Weights of a small GPT-style language model, trained from scratch on English Wikipedia: vocabulary 26603, 8500 steps.
MLP neurons of a small language model. Each row is named by its layer, matrix (gate and up: input weights) and neuron, and shows model dimensions 144-207. Each number is 128 + 32 x the weight over its row's rms, rounded and kept within 0 to 255. A neuron's up and down rows have the sign that makes its largest values positive.
After each neuron's rows, "fires on" lists the tokens most often at its 100 highest values on Wikipedia text that the model never trained on.

L2.gate194 [153 143 159 114  93 152  88 154 169 123 188 138 101 126 112 127 118 132 114 141 138 123 121 145  88 157  90 116 192 208 116 163 130 148 161 128  78 157  95 144 169 139 127 110 164  54  95 133 165 132 124  84  61 133  83 166  73 126 121 161 141 164 154 115]
L2.up194 [ 92 138 125 130 134 178 106 173 126 152 178 144  71 114 126 150  94 159 170 122 118 172 151  65  99 127 197 140 132 146 144  98 115 151 103 131  90 131  36 160 101 145 122 111 129 115  89 159  71  85 131 145 106 125 135 133 117  71  91 203 108 137 170 115]
fires on: " along", " followed", " follows", " following", " indicated", " Following"

L2.gate258 [210 142 116  98  99 155 133 121 183 185 117 155 132 189  77 136 174 119 119 127 136 151 158 134 176  97  77 169 113  86 103 124 112 149 153 145 110 143 131 119 165 140 131 168 141 156 134  83 139 170 115 127 151 171 101  44 152 117  92 111 105 108 132 101]
L2.up258 [123  98  88 145  91 135 105 190 121 158 134 138 197  86 136 184 126 128 112 179 157 129 110 102 150  97 122 154  89 115 129  86 142 137 127 126 146 109  93 116  93 135  62 139 124 105  60  84  80 116 148 144 121 101  73 114 136  98  70 155 104 107 143 125]
fires on: " |", " a", "|", ";"

L2.gate1170 [149 125 102 110 125  96 205 158  96 115 100 101  60 163 191  99 151 127 122 145 170 189 137 128 167 173 111 173 145 118 114 135 135  76 119  97 108 106 130 152 126 146  86 101 138 100  99 113 138 145  96 116 124  82 103 141 119 127 123 187 177 134 149  93]
L2.up1170 [167 111  78  94  63 156 150 144  74  61 174  75  75 149 174 102 103 115 127  86 153 174 167  52  97 197 191 125 171 112 118 137 153 177 162 114 170 130 122 103 134  74 128 167 115 142 129 148 108 109 160 160 108 165 114  96 111 101 150 113 122 125 119 114]
fires on: " Le", " La", " la", " le", " L"

L2.gate128 [121 120 130 166 172 169 110 142 152 119 106 110 157 162 156  89 115 110 117 140 143 118 146  91 103 138 108 161 134 166 133 102 121 117 116  85 178  35  65 125 132 181  88 165  85 156 130  93 131  92 179 125 144 136 112 155  86 138 133  60 146 173 169 123]
L2.up128 [185 118 140 121 155 170 136 134 152 144 162 143  76 128 151 185 107 134 149 121 156 182 163 101 155 191  95 114 144 140 140 116 145 162  62 160 125 111 135 145 186 131 178 139 113 139 103 147 197 107 107 163 161 131 150 149 182 171 114  70 171 113 152  88]
fires on: " on", " in", " Score", " females", " at", " p"

L2.gate1268 [194  99  86 137 149 126 179  86 122 163 108 121 206  99 100  90  60 170  93 186 146 166 104 156 105 103 125  97 129 118  48 154 175 147 136 166 134  80 124 125 108 132  93  52 145 154 112 178 133 194 102  82 113 101 109 111 138 157  60 140 129  83  84 162]
L2.up1268 [146 158  82 183 145 143 158 146 103 133 120 158 152 120 128 180 104 134 109 122 106 206 160 125 109  90 130 165  91 156 125 140 125 116 103 139 136  98 176 174 164 168 154 129  98  73  79 132 119 118 132 128 126 129 123 113 147 177 110  98 199 120 198 160]
fires on: " to", " but"

L2.gate725 [141 129 106 124 118 136 157 130 163  95 154 173 148 131 101 108 230 108  65  88 118  99 107 175 147 126 116  89 130 111 130 133 163 133  67 100 146 108 162  88  89 114 136 151 152 107 170 121 139  90  82 142 136 154 178 138 100 119 111 158 176 144 130 126]
L2.up725 [125 164 168 128 136  99 166 143 140 138 148  58 163 123 162  93 157 145  27 124 150  71 112  81 154 215 134 129 207 132 118 158 146 133 165 102 126 150 132 132 114  67 143 132 151 195 126 122 140 112  94  77 148 135 140 143 122 126 151 109 241 110 123 127]
fires on: ".", " (", "-"

L2.gate502 [118 153  99 123 131 183  93 116  92 158 146  69  65  91 157 163 100 175 130  69 105 174 145 144 106 141 148 134 112 147 123  92 140 139 125 117 126  88 144  84  58 120  98 108 114 121  77 104 104  62 197  86 112 154 108 172  98 156 145 144 222 124 110 135]
L2.up502 [133 145 150 146 183 202 109 129 106 165 193  91 151 127 135 113 123 180 182 114 145 146 112 122 144  88  88 102 129 129 143 124 159 180 108 131 115 124 165 137 165 126  90 118 142 150 115 137 116 138 140  95  36 159 142 139  81 137 145 152 126 135 129 157]
fires on: "19", " ", "-", "18", " –", "–"

L2.gate373 [133 123  37 121 142 149 106 181  84 115 160  90 170 127 131 153 130  73 107 114 113 193 144 149  85 137 134 161 153 117 146 194 157 115 145 130  74 140 162 128 129 137 105 128 107 106  68  66  80 133 132 172 144  50 156  88  98 112 119  76 151 152 113 116]
L2.up373 [133 150 133  75  97 139 168 110  90 150  92 156 114 135 122 150 116  85 116 212 103 100 157 122 152 132 163  61 150 135 184 144 157  92  96 173 135 104 146 117 203 108 129 187 133 164 132 144  83 144 157 123 103 108 127  77  82 126  89 156 151 142  92  81]
fires on: " of", " ", " from", " Despite"

L2.gate1591 [174 104 146  97 172 130  57 153 157  97 183  77  91 148 130 203 108 145 108  76 118 115 116 104 123 145 115 160 119 116 216 139 151  92 128 148 147 124 127  74 136 102 124 138 134 131 109  90 114 159 144 210 151 101  98 120 143 166 108 119 110 152 153 144]
L2.up1591 [130 134 174 112 150 191  98 138 183 106 119 135 100  94 115 186  50 152  95 120 145 108 105 122 128  82 125 180 123 178 123 156 114 131 163 103 131 109 147  97 184 108  80 131 123 149  75 144  55 150 136 156 136 125  69 165 121 138 126 151 127 152  68 148]
fires on: " of", "av"

L2.gate126 [144 151 109 164 151  84 132 153 135  90 111 145 116 122 145 105 173 173 158 111 115 133  84 171 157  97  91 126 153 137 135  41 148  84 104 176 150 196 112 139 114 156 143 186 169 113 139 101 152 125 104 164 126 157 153 177 119 110 111 170 154 130  94 126]
L2.up126 [100 100 207 142 120 183 137 142 127  90 136 110 121 126 119  90 157 141  96 124 122 159 178 114 160  52 112 161 165 116 160  95 138 157 106 112 156 156 139 102  78 107 191  91 150 222 117 114 129 166 154  92 130 111 200 151 130 109 140 137 168 119  95  97]
fires on: " (", " in", " after"

L2.gate1461 [157  59 110 147 131  91 125 132 184 176 161 129 170 167 158  83 146 109  78 123  99 175 125 241 189 164 126 140 148 134 126 144 130  92 122 128 164 169 138 172 162 120 119  96 178  48 171 141 178 104 108  89 120  96 179 129  91 100 127 148 140 141 175  94]
L2.up1461 [144  85 125 139  79 141 134 178 175 157 165 145 123 132 170  76 140 102 124 167  98 118 119 213 133 137  97 154 119 188 143 136 170 202 133 149 127 113 109 187 169  77 117 117 148 144 196 135 149 126 129  80 124  95 153 122 143 127 137 128 137 171 140 107]
fires on: " of", " for"

L2.gate996 [203 134 159 116 123  86 157 158 134 187 141  85 141 116  63 159 159  98 129 105 147 107 172 156 182  81 134 113 121 210 112 103  99 160 157 140 133 162 154  87  73 131 176 126  87 175  69 102 161 124 146  80  85 110 141 164 122 116 106 150  69 171 107 105]
L2.up996 [162 113  45  78 116 166 101 163 163 106 138 115 162 171 121 120  91 144 139  87 145 143 128 124 141 179  95 155 128 123 101 153 161 153 132 136  21 111  69 127 106  66  80 118 128 115 170 115 151  91 182  74 100 105 129 124  81 131 127 177 117 150 126 132]
fires on: " (", " a", " on", " ", " Chiefs", " family"

L2.gate581 [188 169 147 117  71 149 153 107 175 113 109 199 129  86 189 140  84 103 153  97 143 131 155 119 173  91 132 114 144 149 114 121 111 141 135 112 170  38 135 123 131 114 183 114 120  86 116 105 177 107 113 131 162 162 103 205 145 141 140 148 113 136 111 146]
L2.up581 [176 144 157 120 140 151 124 101 173 137 196 171 114 164 148 146 133  59 136 152 194 153  97 187 140  98 156 121 182 150  82  87  66 126 133 156 123  67 121 110 131 125 231 126  82  67 179 100 138  71 106 142 170 138 149 127  63 152 144 113 231  74 192 118]
fires on: "-", " to", "z", "n"

L2.gate1034 [132  77  82 158 151 135 113 109 107 118 122 110 145 101 156  97 107 140 119 150  92 185 119 174 157 117 131 139  95 120 188 182 103  92 133 146 164 148  70 144 137 117 125 135 137 118 118 156 146  93 112 138  90 136 150  95  95 149 127 101 136 126 110 140]
L2.up1034 [147  68  79 126  56 122 153 134 136  90 141 124 101 150 125  52 120 129 138 174 126 199  83 175 118  99 147 174  94 110 155 132 119 112 109  76 145 158  67 119 179 157 146 131 172 136 138 127 112  96  99 119  99 175 137 135 102 198 105  91 153 166 133 126]
fires on: ".", " (", " .", ").", " his", " of"

L2.gate449 [177 169 132 180  92 110 172 131 172 114  82 168 113 132 186 124 154 104 177 146 172 124 129 144 159 159 148 179 116 143 116 177 203 120 128  99 114  90 155  88 116 150 125 146 145 141 109 140 186  92 152 101 114 109 109 105 119  97 143 140 136 141 181 159]
L2.up449 [161 172 186 188 140 174 144 158 190 108 116 135  79 139 155 146 122 126 118 173 196  79 157 150  75 130 158 114 123  95  89 147 131 133 155 139 143 135  75  80 128 147 135  88 124 130  96 164 165  96 142 115 148 162 130 159 143 122 169 155 137 128 160 251]
fires on: " ", "-", ":"

L2.gate1201 [131  88 176 122  90 120 143 128 113 124 121 120 148 161 122 120 104 136  89 123 173 107 140  86 131 137 127 145  82 122 149 176 127 128 118 115 211 167 155 147 100 128 148 125 184 175 129 157 105 166 108 155 160 175 109 106 132 168 138  45 109 169 101 100]
L2.up1201 [143 144  64 129  97 178 100 134 111 140 168 142 160 138 114  52 116 161  93 175 163 107 133 156 123 107 121 145 176 156 117 136 116 163 147  89 100  73 117 120  91  72 102 123 119 120 137 141 103 149 119  97  82 131 135 124 161 156  83 160  74 146 126 179]
fires on: " Apps", "==", " to", " years", " Pld", "St"

L2.gate839 [120 108 117 140  86 177 127 137  95 156 108 115  96 141 133 140 147  91 157 200 124 150  94  60  97  83 174 168 130 171 124  97 101 161 115  79  99 164 100 105  62 121 137 109 123 174 113 100 168 129 107 177 114 156 138 189 100 192 129 109 108 124 139  81]
L2.up839 [ 72  94 138 216 124 107  92  54 121  87  93 103 174 156 138 120 179 182 115  88 141 143 114  84 103 110 121 193 127 147 111  85  96 167 119 145 131 110 120 151 108  90  99 105 149 201 120  92 214 140 154 104 158 152 116 113 163 121 151 144 165 176 147 128]
fires on: " which", " where", " How", " how", " way"

L2.gate365 [100 141 153 168  57 149 125 129 143 104  97 120 135 136 158 149 135 157 133 129  87 128 217 103 167  73 161  64 158 164 173 138 120 127 103 145 137 134 128 150  45 103 183 161 142  96 154 153 162 104 123 149 115 123 197 185 105 113 159 129 169 136 145 116]
L2.up365 [164 132 156 191  84  92 100 162 157 109 163 144  67 132 174  95 100 150 135 164 108 128 136 134 188 129 114 160  92 142 168 135 169  92 171 147 155 148 151 128 122 111  98 121  84 167 137 137 151 122  99 129  95 158 160 173 163 109 132  53 188 150 128 129]
fires on: " of", ":", ".:", " |", " League"

L2.gate1128 [154 138 153 138 125 123 157 172 164 132 185 137 189 144 121 185  82 136 114 130 147  97  96 131 124 151 130 118 146 117 117 111 106 145 109 142 179 113 125 137 160  94 196 195 106 104 149 133 125 185 122 101 147 152 121  84 130 138 119  86 120 105 184 204]
L2.up1128 [100 118 149 138 145 136 125 181 106 157 133 142 129 116 153 163 159 122 100  53 126 147 144 118 160 107 214 163 126 111 106 125 134 113 101 155 100 211  88 140 200 149 124 127 127 109  96  85 138  81 151  86 100 100 128 154 152 150 100  81 119  54 164 118]
fires on: ":", ":\n", ":\n\n", ";\n", "\n\n", "\n"

L2.gate168 [ 88 128 146  63  96  75 130 145 130 149 124  79 121 118  58 138 108 141  80 181 102 107 148  65 141  90 156 167 116  97 145 110 126 145 125 147 109 112 148 136 103 122 170 120 136 151 131  52 152 125 136 185 169 114  91 166  98 148 160 132  54 144  94  75]
L2.up168 [ 81 167 139 117  89 135 121 155 126 193 119 126  85 123 132 156 137 160  93 178 132  80 174 159 204 110 143 174 152 134 207 125 155 100 169 107  93 105 103 150 131 154 148 167 215 128 138  88 107 143 136 167 130 132  56 155  57 109  96 117 130  89 101 119]
fires on: " a", " an", " up"

L2.gate1361 [ 90 171  73 180 121  79 163  80 147 126 141 153 112 124 131 146 158 114 123 143 103 156 103 115 139  88 142  68  66 124 125 151 214 184 140 150 152 192  80 118 134 131  91 168 102 109 121 135  64  66 108 116 137 154 170  99 140 150 124 106 110 145 120 111]
L2.up1361 [123 175 143 125 141 164 163 134 165 101   4 125 126 138 148 137 148 104 120  85 125  88 139 177 169 120 109 126  81 120 102 126  86 138 144  95 146 108  70  73  69 103 121 116  60 106 154 119 173  59 170 112 120 102 127 158 150 109 148 127 167 128 181 115]
fires on: " of", " However", "-", " however", " Total", " |"

L2.gate850 [125 123 106 107 151  76 165  98 174 122 157 155  96  71  93 150 199 207  69  80  91  92 133 148 185 157  95 184  91 128 168 127 120 116 113 182 117 136 152 135 134 163 130 120 161 157  94 135 117 124  97  84  93 124 122  35 113 181  70 104 158 152  75 174]
L2.up850 [162 144 115 155 172 143 146  89 171 151 137 138 110  64 141 144 100 133 142 100  74 176 169 134 108 135 100 136 146 122 151 172 153 117 170 141 102 188 213  79 177 179  89 101 176 144 104 193 132 137 122 171 111 101  94  66 131 143 106 131 162 123 139 122]
fires on: " of", " to", " but", "ly", " also", " not"

L2.gate1238 [108 122 164 163  86 124 182 110 116 184 156 140  61 138  83 126  95 140 155 105  93 102 153 170 139 158 171  55 118 152  82 156  94 127 129 138 169 130 158 160 161 102 139 132 131 106 161 127  56 142  82  87 140  58  82 150 149 129 112  95 137  92 176 152]
L2.up1238 [136  62 174 129  49 124 120 139 121 171 163 146 182 101 182  84 118 130 141 201 131 165 115 163  97 208 118 164 119  87 169 114 143 122 173 123 176 107 172 145 142  53 112 154 135  94 154  98 101 132 124 130 111 162 104 136 158 127 149 162 140  68 121 144]
fires on: " from", " From", " over", "From", " are"

L2.gate1344 [ 99 129 148 103 106 135  63 108 130 121  66 113 167 222  91 120 128  95 167 169 124 144 148 115 118 174 114 202  87 160  61 149 136 164  74 117 113  71  65  94 199 154 165 110  88 134 113  87  85 131 116 142 125 157 167 180 115  81 116 116 178 124 155  63]
L2.up1344 [161  83 193 196 165 163 183 168 163 102 112 129 175 122 172 105 154 149 122 163 191 120  83 126 172 171  84 148 165 120 133 149  72 139  60 106 160  81 141  79 121 119 146 177 138  94 132 159 105 122  84 138  89 107 121 137 129 117 167 125 115 131  82  99]
fires on: " of", " on", " at", " At"

L2.gate788 [175 131 128 208  78  67 130 128 181 164  92  63 113 127 219 125 116 132 105 132 108  92 113 108  77 122 145  92  90 129 129 154 102 106 121 117  94 104 130 174 131 214 184  79 137 172 160 109 147 131 149 137 146  70 122 178 120 123 162 155 103  94 140 141]
L2.up788 [105 126 114 123 128 125 142  50 183 182  85 164 112  78 142 154 133 152  60 182 115  97 137  78  85 117 132 129  88 150 186 122 191 158 164 172  89  87 174 114 144 121  98 102  85 117 142 128 124 102 146  52 133  93 129 133 184 138 110 121 153 169 115 161]
fires on: " of", "-", " to"

L2.gate1002 [137 173  81 186  87 160  86 122 134 132 139 151  80  84  85 109 122 182 100 132  90  86 146 218 140 114  88 100 113  78 126 113 150  71 163 173 167 109 188 135 153 149 135 128  90 128 176  82  67  87 147 130 149 123 111 184  88 157 198 116 156 152 130 160]
L2.up1002 [159 122 187 180 184 106 111 185 118 130 112  52  60 129 126 111 153  90 132 102 128 147 116 143 142  85 125 123  92 101 119 117 133 184 137 188 178 127 198 137 133 161 107 125 152 165 163 135 124  77 193  98 136 129 171 171 165 124 130  95 133 134  80  89]
fires on: " ", " –", "–"

L2.gate511 [ 82 109 155 110 169 139 143 172  78 112 143 130 154 151 148 120 176 109 199  46 134  95 121 127 115  99 135 150  99  91 130 126 139 121 112  80 138 138 150 155 128 159 147 165 129 124 107 111 155 115 185 133 180 142 188 108 143 103 136 142 152 177 128  59]
L2.up511 [ 95  82  65  53 136 166  86 166 167 106 152  30 192 152 107 151 147 157 101 105 117 149 145  48 159 201 129 102  69 104 189 143 129 108 132 135 183  79 194 121  90 119 129  82 140 110 131 122 107  96 121 125  77  84 123 135  85 169 162 146 148 130  44  65]
fires on: "20", "19"

L2.gate540 [134 174 157 134 157 156 117 120 176  88 191 121 141 120 117  94 132 117 165 133 131 135 136 155 135 134 149 120 139 170 183 133 103 145 122  74 108  94  79  94 162  96 174 142 113  74  55  70 105  67 136 109 154  83 153 126 140 142 123  66  93 139 144 186]
L2.up540 [147 194 103 113 127 130  82 178  99  62 114 193  75 102  99 182  83 173 157  95 111 143 156 172 139 114 138 109 122 168 144 116 114 116 126 113 129 133 197  94 145 117 141  85  69  99 113 135 194 136 112  58 114 120 109 157 143 125 156 168 144 167 123 180]
fires on: " on", " by", " a", " own", " of", " the"

L2.gate1023 [ 78 115 156 145 113 137 165  88 110 123 152 153  97 165 121 128 163 116  89  97 180  94 125  85 145 176 113 132  94  98  87 118 140 120 164 112 163  82 160 144 141 108 118 131 119 135 123 104  73   0 153 126 157 110 153 173 126 137 214  85 127 148 127 145]
L2.up1023 [124 118  88 199 100 143 112 136 124  99 213 109 109 209 136 126 168 193 142 152 136 127 149 137 211 166 103 170  90 106 117 122 114  75 151 116 189 111 142 101 146  73 131 116 118 195 121 154  93  57  84 121 107 109 172 203 160 179 184 123 133 170 162 152]
fires on: "20", "19", " "

L2.gate563 [164 152  67 110 126 146  92  84 153 125 149 109  98  66 131 106 147  87 139 102 182 124 133  55  93  95 113 100 131 149  70  79 101  85 120 142 149 141 202 131 116 201  51 112 133 185 181 124 193 176  99 105 189  83 171  92 101 145 123 129 151 135 128 148]
L2.up563 [148 141 170  54 103 115 150 119 124 114 148 102 128  68 148 194 156 165  81 127 142  94 122  84 103  89 155 126 107  62 135  78 120 121 149  72 149 117 122 123  95 182  54 103  95 145 165 147 174 100 124 120 124 103 172 146 150  95  86 121 121 169  91 184]
fires on: " until", " since", " Since", " of", " Pop", " maximum"

L2.gate1686 [194 134 153 176 138 128  56 181 115 179 118 121 131 122 100 105 143 131  93  89 194 151 110 104 133 124  89  79 135 131  93  96 178 117 167 117 111 152 130 125 115 105 168 140  92  74 111  83 135 127 196  91  89  92  95 168 133 111 108 157  94 176 104 159]
L2.up1686 [118 154 155 147 157  93 139  76  87 134 173 176 147  76 176 127 113  58 137 128 132 142 155 114 164 129 105  90 140 158 121 112 136 114  82  93 139 153 102  89 125 133 107  90 124 116 148 143 169 131 144 165 152 134  95  91 188 107 128  91  85 168  89 154]
fires on: " |", "18", " "

L2.gate701 [137 119 101  80 107 150 157 101  88 147 129  87  89 125  52 102 129 131 176  97 152 139 139  80 180 171  79 124 143 147 153  53 144  49 101 149 117 100 113 122 146 125  92 144 137  96 155 123  84  42 112 142  78 124 104 119 133 147 183  94 113 116 159  99]
L2.up701 [100 122 122 123 111 154  83 125 156 165 102  96 160 125 153  96  99  81 148 133 206 151 143 135 123 149  85 131 105 117 131 106 155 112 110 116  51 197 200 123 116 141 147 144 152 154 128 109 153 108  75 183 104  60  54 132 147 133 157 185 163  91 127  94]
fires on: " over", " back", " can", " almost", " from", " up"

L2.gate672 [ 99  79 152  70 127 164 143 124 158 103 127 163 154 124 176 119 134 156 125  74 164 173 106  66 111 164 120 155 149 175 197 114 111 105  96 135 109 101 181 106  72 116  85 148 131  55 138  78 116 104  77 110  85 177 146 188 151  52  94 142 151 148  98 106]
L2.up672 [ 61 100 102  57 121 139 129 177 102 104 150 125 152  96 158 121  54 168 137 159  93 124 131  95 132 160 155 187 147 139 102 127 133  97 114  81 116 158 148 138 108  91 109 136 164 123 156 148 117 146 146 103  97 114 155 128 101 134 101 140 120 148 124 122]
fires on: "-", ".", " Le"

L2.gate1135 [102 140 191 152 191  82  75  68 150  78  63 165 170 131 120 105  85 114  89 170 132 169 187 126 100  93 111 124 113 148 173 124 159 179 103 107 119  68 158  61  83  94 132 111  83 102 158 111  64 117 171  74 159  95 126  84 136 155 131 117 164 177  81 153]
L2.up1135 [135 117 190 140 118 138  74  50 104 155  87 116 148 147 101 157  56  72 140 136 152 119 143 151 125  85 128 165 124 156 152  92 122  86  34 151 144 125 151  82 122 110 122 137  91 115 147 149  81 145 168 125 131 150 115  72 149 159 140 150 150 181 117 128]
fires on: "\n\n", " of", " Total", ")\n\n", "ile"

L2.gate1272 [151  57 129 136 177 111 137 128 153 121 158 120 158 110 151 163 121 145 123 114 179 128 125 189 127 103 146 184 123 157 131 144  99 170 103 117 117 136 131 128 150 132 123 122 157  71  32 125 161  94  85  42 142 132 175 130 106 135 158  72 139 162 136 130]
L2.up1272 [177 124  60 137 148 167 115  93 156 156 165  60  90 111 172 101 186 137 110 111 129 129 151 181 154 137 141 202  68 104 121 145 139 158 150 144 113 102 152 117 136 161 173 126 205 100 217 177 145  70 161 150 126 140 102  87 124  98 144 108 129 129 142 127]
fires on: "19", "24", "20", "14", "16"

L2.gate216 [114 133 137 132  92 145 123 173  91 155 125 203  78 157 131 151 146 120 120 145 243 161 143 157  98 128  87 102  84 164  80 120 168 174 136 125  65 143 139 127 137 114 153  72 134 135 112 122 147 121 110  97  88 164 225 136 113 148 103 120 141 150  87 176]
L2.up216 [ 70 100  60 110 117 142 146 104  52 141 142 144 160 115 191 120 108 182 111 150 154 178 128 151 144 110 129  98  78  41 103 147 134 143 147 146 125 108 174 126  87 115  76  79  53  76 164 105 185 107 164 112  61 146 127 107 118 118 103  59 143 113  92 118]
fires on: " ", "8"

L2.gate1619 [130 174  99 191 102 147 148 103 115 154 127 134 166 163 138 211 155 125 151 116 115 162 159 179 108  60 191 137 146  81 137 117 139 154 108  96 115  97 126 143  72  97  99 118 123 112  95 156 135 123 109 125 164  97 130 107 115  94 131 161  73 115  95 124]
L2.up1619 [122  98 129 124 165  82 127 151 116 140 126 136 113 195 156 118 156  75  94 100  84 139 178 146 166 149  47 118 156  91 133 140  98 129 118 119 175 102 158 100  77 132 149  83 190 138 130 135 124 110 106  90  69  40 148  90 136 142 198 160 187 121 171  52]
fires on: " of", " Best", "-", "19", " Runners"

L2.gate1191 [105 155 153 115  90 169 125 140 189 155  86 139 170 179 113  99 130 123 147  80 140 130 125 107 157 184 111 103 131  76 157 200  66 150 117 167 132 131 147 155 134 161 162 107 164 166  96 137  69 110 103 131 165 172 117 134  98 135 156  97 139 168 128 154]
L2.up1191 [126  89  98 128 136 156 123 191 156 135 156 163 135 142 137 107 159 128 113 118 115 108 153 105 165 128 120 137 121 109 104 121 153 126 144 116 176 152 132  92  93 121  70 165 100 123 196 165 134  97 101 159 154 132 152 111 170 138  75 137 192 153 103 124]
fires on: " ", "20", " |", "19", " of"

L2.gate1042 [193 204 141 131 174 101 120 119 114 128 111 100 151 171  93 163 116 106 104 108 109 147 106 134 152  60 162 102 105 122 110 125 138  80 139 113 128 175 142 171 109  95 101 160 130 106  89 117 180 113 119 158 187  94 138  70 170  98 198 109 127 110 129 105]
L2.up1042 [142 192 157 116 184 119 119 145  99 111 110  91 171 167  85 157 152  98  91  73 124 186 106 158 107 118 171  89 123 109  96 115 122  99 135 127 111 169 138 183 105  84  94 151 134 151 104  52 127 120 154 119 106 107 143 143 171 107 124 120 127 164 173  50]
fires on: "\n", " (", ";\n", ")\n"

L2.gate1263 [108 104  43 175 153 138  49 144 111 168 158  86  81 136 115  95 198 131  73 131 148 216 163 141  83 117 179 137 136 127 166 126 122 148 162 207  99 111  96 101 111 155  99 195 116 136 132 183 125 115 144 183 146 130 142 194 110 147  76 112 201 184 118 122]
L2.up1263 [150  87 160 121 139 164 111 142 133 161 118  82 175 147 153 128 143 121 115 133 134 127 159 150 137 144 170 177 122 116 142 129  74 133 168 172 142 194 142 142 143 204 109 155 117 124 153 134  73 135 176 157 106 164 143 175 145 138 158 129 197 153 104 169]
fires on: " ", " set", ")"

L2.gate1025 [155  89 163 152 136  84 125 148 157 116 121 133 103  55 142 111 180 108 148 152 147 150 149 138 149 135 114 135 121  76 135 111 115 176 164 113 188  82  94 124 151 127 111  87 159 175 128 149 117 185  75 108 113  71 103 156 143 143 129 116 159 140 107 109]
L2.up1025 [130 168 132 123 109 145 149 145 214 173  85 157 125  65 106  91 123 158 117 136 132 133 168 139 122  94 144 131 152 103 158  70 183 139  82 130 144 220 154 152  99 160 125 120  72 178 116 137 130 122 108 126  94  76  86 133  83 101 166  93 129  85 115  97]
fires on: ".", " of", " de", " to"

L2.gate1356 [194 147 178 151 101 120 130  89 170 140 131 119 155 128 201 155 101 143 122 157 155  84 105 150 133  67 116  96  79 183 124 110 123 153 182 159 170  83  64  94  96 166  93 113 180 153 103 159 169  88 179 128 136  87 144 119 131 120  66 111  97 117 103 214]
L2.up1356 [105 134 179 117 121 152  80 125 120 138 125 168 142  97  91 158  78 147 162 120 109  51 151 134 134 123 120 141 163 139 130 115 132 153  86 165 114  71  72 144 117 139  96 135 125 120 119 149 117  86 139 155  89  81 130 107 213  74 132 134 119 163 115 213]
fires on: "-", "|"

L2.gate529 [134 113 163 103 154 157  94 137 123 140 165 125 113  90 144 164 166  95 132 134 180  77 162 188 139 142  88  95 101 144 164 128  67 115 116 101 142 182 109 138 139 107 124 126 117 140 169 115 229 169 137 132 157 100 153 192 121 135 119 162 162 174 218 141]
L2.up529 [110 181 154 173 156 127  91  96 172 173 105 129 145 141 160  55 143 124 130 151 122 126 151 146 147 102 115 114 104 175 210 129 116 166  76  98 154  90  50 159 142 120 105 149 135 129 120  91 122  77 136 124 117 144 128 201 155 161 141 106 127  96 150 155]
fires on: " of", " for", " Northern", ",", "ast", " de"

L2.gate322 [128 162 113  99  58 120  97 143 116  85 123 160  71 121 165 117 106 142 147 118  96 133  77  70 137 147 219 106 106  71 141 110 104 121  83 122 117 140 168 133 118 114 112 145 132 151 132 109  86 152 120  83 183  91 156 168 122 133 176  87 179 121 121 183]
L2.up322 [ 98 150 131 109 123 173 101  91 131  64 147 150  74  89 155 160 116 124  81 154  47 135 123  67 164 113 198 114  95 113 167 132 153  89 111 118 140 100 204 110 103 116 134 127 114 114 105 184 106 115 106 106 140 141 128 136 135 125 174 193 130 146 141 170]
fires on: " of", " between", " both", "ating"

L2.gate1576 [166 152 167 158 110 158 150  82 126 131 171 160 169 106 158 107 139  77 118 129 178 148 167  52 190 137 115 193 186 194 123  76 144  96 138 152 114 195  88 191  97 121 153  96 130 132 125 120  94 104 169 132 127 138 146 172 150 171  99 116 151 126 101 114]
L2.up1576 [131  82 152 110 135 154 148 134 115 122 125 105 138  84 172  83  98 130 100 159 150 172 144 139 147 139  92 135 113  92 162 135 173 136 169 129  90 128 151 172 158 126 122 107 151 111  90 100 185  91 169 109 112 120 143 177 119 163 126 135 182  97 119  91]
fires on: ",", ".", " is", " "